{"n_head": 4, "d_mlp": 448, "vocab_size": 32768, "bias": "none", "tie_embeddings": false, "parallel_block": false, "optimizer": "muon_variant", "lr_mult_o": 2.0, "warmup_steps": 200, "schedule": "wsd", "decay_shape": "linear", "final_lr_fraction": 0.0, "seq_len": 256}
MLP neurons of a small language model. Each row is named by its layer, matrix (down: output weights) and neuron, and shows model dimensions 16-143. Each number is 500 + 25 x the weight over its row's rms, rounded and kept within 0 to 999. Numbers have three digits each. A neuron's up and down rows have the sign that makes its largest values positive.
A block is one neuron, or neurons of one layer that tend to fire together. After each block is what it responds to, as a language model described it from the Wikipedia text at the highest values.

L5.down29:526492460535489470531501534493487512552510525519545520503509492518476450470486533510435493504499502475529460484488512492534472503548491491511522466504512495534516543510523457497469527526525493490433543466507484498465511520480526540470482506493506516523500459482483509503501491497522491500492484515484475540500486504496468506550496489485504476495486491467526483461522476509547520456476
L5.down71:515481501507478467488485522494525540501475510457499507512534499490490481452499508494495492530504504472498483541547506507547501502538492507473517535433500507481535458526488523496475488496490528529459475497534520502458494489526532529495524475499448513495530453496489448463535462523543489511547487499439513488522506509492463468477493486526519488493517500472495522513501477448475515514502
L5.down131:520538494488540509513504525506509484470499503499503528460517474555515516535504487490463500527489461524532533495452519501491438534517512494500479453465530521500485519517484503518461492456453466486512479511494493515506511544519508476464500502513513474529542485507448500516494479552470478485488475485501493482537488526514463472464470502475442498463482467504462479504480439468473485501523
L5.down148:504496498495499498495494518523473526501469484540523467497481483518473498504506545545508522482477489534469533486509498493508485506500508487514434500490515482490464498496500524500527493474520511476513466508515470469496458539502487468516518487543506469486451554464450476490488489534484511569524505501544512526471525527506495522478493525510504514517484524465493490478502490456497467462504
L5.down220:498476440490484509474545445493490496511486494548501492524495490459426469535459470489556503489517525480498469481502450538527493522503481495512490505481522493470531574437482498533519490549465510494484518487488511488540500482504504530525510499476509524479440500510508510560494536494488478544489502491504468514544516512491548514490474466515457517530472513489546553511482522527494541508498
L5.down249:468482452488476491476491460506499488511530478487470455488481481521471522491462549531511446526532477533540519488495554495459470461475524508512517582520517499484534499529505508495484501519550492518490523517476529533533473532511532557492473457500535508515473530491457510532497528488503494532484523509453477534530526474491514487486534474514528526508496523504489512498478459496495526541514
L5.down254:532508531483503493505508454496529477493495471493474474516463478501483535496475460515535534505479531495500518478520502495511494480514499482534517551476477498509508553515490464497540511513478497483495502470457498495534486487535521458533537475480498522468484578502529530520508474478530534540487431533503496477543504454477504495487503507476508518488503499514499485439478499506512495486517
L5.down283:509472478501491451567486487501504499510538561484505494486486530523499480493490533512545501509521511516502586519492476504516513526481489501482474547494506531497484479480483490522499470484534479515489513512480505494503511528522493523469508469483482535519473471523485516496505498514521479493511491487491467456534486548508488525561516508467509451502470497501519495508521509500549550505490
Description: First word of a Wikipedia section heading right after ==, such as Career, History, Release, Geography; weaker on list "and"/commas and table pipes.

L3.down17:505458452490498462462488476511498506510481482484497501458533499520540454497482515453441477547487507510498491481490532467504512511532510483518528459470525525508534530534484469540470497516515520491491473488485444467531451533481475493490516519501504479497510461526514462521541489515494497458481513481469504480496487516501495496506470506474489552528555471494493486514495523524523523518535
L3.down75:482512518509484482479503542467533479504528452454497466467464504475491492486524495524537469477497495499490511511477507460494490487484485494497506412521532524496488502469520481523486458444512468477523463490484508465484514521519467449527517489520516508510515562501522511494513484492549490496520508508541523462518493542469483491476496526467465514530571511517511524488511483530512508483516
L3.down151:510504492459521518465534472518490490507488497516504488479525472581522506511504510527550485525496497477469519482505493504504540521527489458495542493518497513531531474494497543499515516485504453524506444535497531485502487522482474506477517467508553500484502530494480438514531503489478486499481504471502542498569504524523525523525460477473482506503495517505544530515494503500517493485537
L3.down181:519516521473493510475528513535542502541523498517516486492468560522504480496472506476471522477526474520510533532513481485476475541453478480534475488503522491520537474497443481511505523490517523493523494520498478495513482505456504474494492507498536493497472541484488490546558505483480477490476493475479513437489518510457527493513480503473488568540498456495509482516509498494522546493486
L3.down218:500492488499500487448530479482506520532544474538518479468513480515479536486525473435486516484487477495436489514520534478505491499514444525465493556528492506484509488500472491502533474454472502478501513487466511513480466486502526501521497523524539460547511485504488518498538535495497521555502509512501488468495482522539483511525513513486483397483531487553506493516473544529467490478478
L3.down317:468479510494496530476500524513546488500499450521452511510494517486504485509498487501486575528496502523435488506519504492470489531482469473482491521496493508446455523523459498488493518508498516514451454486454526497482506508488483467453502471509489552466489489467490450499512485494503482495509500506515517435508518549491515492494506490472417496490519467483476490581478499460529541488505
L3.down361:532490463514539518493508446510510501518496461458446461478515479469499501493454490477498495498552554516471504532473442481455469524516510498483546498523517493502502514528465498509497493505519523518459493463516524477574478493494533494452466500528522470534479484472525472488465497506488514481537490503567511518469535488492512482489456483472476508484492520466539516519509521516507512449473
L3.down421:501542532493467529505497479530534518500511513493494508518506503491498465502483506488509516534496515461472515509492523544517545453502498503480501531466499520514524533508478475520496523497465512506545510540529531490516526472587460511502514508484524475464533488510536507471542484499478509518520475485471508509503481521511486515499523487492522465469478508488485479506491512495493469479512
Description: Small function words or apostrophes inside multiword proper names and titles, as in Walk of Life, Lord of the Rings, and Track & Field.

L4.down357:543455489519497483522474511504538484493532506514499503572449473506491507544515516449500461522443496477536486466454492491493521516470533510496512573498469496532559519497531461502486493544540510511508499497497513514521516476542470504488553470491498525513484532503487495487497488484462454529531490521475496494532531531472476506535494504497478524487446536540511521490520502518492533463531
Description: Commas and similar separators after an item inside a running list of nouns or activities, as in jazz, spoken word, soul or badminton, basketball, volleyball; also verbs that open such a list, like integrates.

L3.down140:472467491502499514563466497508519507510505523472483509498501484472468503511516493477508491491514506551498445502486502495478526462510531501509502417477504468495458501506489491467523463496486486511471481542450468480533496519506458534503540512474526508559422512504467451552537548532476476453482514474494473540496522492499490517525503518484471565546504499501507508542498521519519487483498
L3.down268:478458521528491452480479514491508505509508511531464510515510551505521479514521494496517513482551493566541469471450520496499466489495520503509531396462535506506535506483505503451529515529534529540464484534449496515508537493489497504495544522485521481486480520509482484474483475498537496485496530480527528492487484492487490511474533526484561508535542488485499470468521494485508525486512
L3.down334:533487498489494525504511485555499503498503510498502499475522465483533520498515499529519483543503476529503524525518526476478509475480504521513513489493555499528508481484487489488504497515462484485517518530504483495483471486478507468550473537474484453445535500500427498493514478503473517481525527531489514506462496510525465481512471472483485488526538538474478529491525488512468471495530
L3.down350:498488512531497478531512543509522499502501505512494459505494499489497486503496491515464520489503514471482475521473506474525493484510494533507491464523480501482501496492494510471482502569519482523523473498525504501465463473491520503522499476532532487495489462471500554471515518533478481474490494520509507521506535502485509480512512524492561513484434481501532535485520435529561538502497
L3.down352:506486466549503512448481483474511551468533510479502519478517515526510476528462504485508513558501454479503517498528490503429446504538449515529503571507539496490504458476477487485498501527481494490518552490488526509495513514485469528491539498503488525504499497480521478466518474522404538524497511532500518563490508547498512509459506517499494504467480534495449453498481494514512470504470
L3.down372:519488483481512540497451478480536509511525490526528515560487517510469483480467478515492479553513462457472487482481492489522488475451547511489485536498531485489520498483493511502515515513498500558467480483504470518457494478466517490505518512535542491485518510514482494543518504510464456467543508475448492495494502521517522493507486508502507530514497521508515523511521495492511513463540
L3.down395:487468480484500528479544490470480519518520463475449472510525520525484494477446468454499502478474477470482509482523471475502488551528489498513519482493499448464490504443488501504517444489500443537483487511471466540505475505462521508519473510520428506538475497477478518490522507498525490512513499468508509481525505474505512500474484527495488505473492466507500502521492519479514494519499
L3.down426:487506543479540527532492471467523504497502555488506512497515482523460511542467474508500499467504536520544564499454513474507460488501470483501484553468526480491526497471471500482452507525525470474487491486463502524533496497474548501487508489513515541496552434505480455479501507494482531474525480510465493518525477474437485539505482531505510498513490512512498491534470483518470513493542
Description: Coordinating words after a noun in a list or pair of nouns, such as and, commas, or, &, as in "life and work", "temperature, pressure and density".

L5.down0:546491520464504495549503518458506497525512490439489490476510496491493527551517486498477471506524516486532489499497557522478508540530540489465476521487529465464515490520509521501514467481468501479500518500535533526501487481478476501474486502474490485491524490489493547487453503465537494514494524511521478488472507456501498470498479526557454476574486472496530459472528465492510490468432
L5.down126:456516485545462532480483488532485488526465484492500510513530441472499518478470476517505457457516527520513535478558481502467552475473499471507502457488486491509496505520487521519479468496488529511502506486511521500516491499491536523488483481528504513431522462497541502538549496514490523529513506499439480501478493448492534477503523497510509494481531535497544530454517478539495523509486
L5.down128:506472536523513496536510487484500500482503522478508480522516523506469471526514507474543468530487529512431438492474478526494460505490493485517480510487534478474547557506460450496500496485498537449477530507507496500542457494535487517562487531470516512480522533480499516495465543460467504520530470517449477512480486485507516447491505509516458507523514518514471502511480512476491528511470
L5.down218:501512496535518482552494519515490490488497508479539516517510530500493526469505538503533531491442518535508485511514490463476495556528470466501463369495523506516510567478500523480498517518520513476481534496488527475511492500492506511488528464497516459487495504502531506536517478508519548486519483524470544503519512521475491467467492496515502519472458489511491498519507488527501472510511
L5.down376:514493564517525508428535495488485513473515492501562500484505480522484514516512486498500502481508489487495454542516510489511491484498500498495451527500517534478469421539509469503478487505546483537502496490501510501532559480514477534522484550478497481517469494504488430448507465487483521541496477469580516472500506530501532482530462543520496504517516474468496504476492494474523512487499
L5.down404:493476523485523494472493544515466493529486518558500564485474491537529485465501502513479505484502500424486520558524519474474510433477503491454475458477476461491517484555540457504512509479505483492466516533489501524510473497482511494495477491532480500568513531527470461501513493486485472484515556463497488463493522508529491501512476482515452495484500480484499541462503502507494516533482
L5.down423:502477471528472538500493481529525471482504514461474500490516476483522537470482549503547505531489475521515551539502461488504514484501508506489511428511498457547482527464495500535535516482509494490474514482527497501519487502501487529445505480499533467543532465519491570474516470427497496473464436482484499535506496494504538502495539503471479502499497487505536505484515527460524479516484
L5.down439:488527504473484456457489571518504472520500509498539529502503496473502506462466551530469499490485527472474522492502501536513508465451459522480489470515488472509509446431443514488517493453510463469519507540448486528458518480529529516469465509497484468537505496552484494523524474501489494511497498498515487499501461524498567508500528530509487512519476503466470508483488502527480496511479
Description: Words partway through quoted song, book or episode titles and quoted speech, often prepositions or verbs, such as Back in, Arms Around, Break.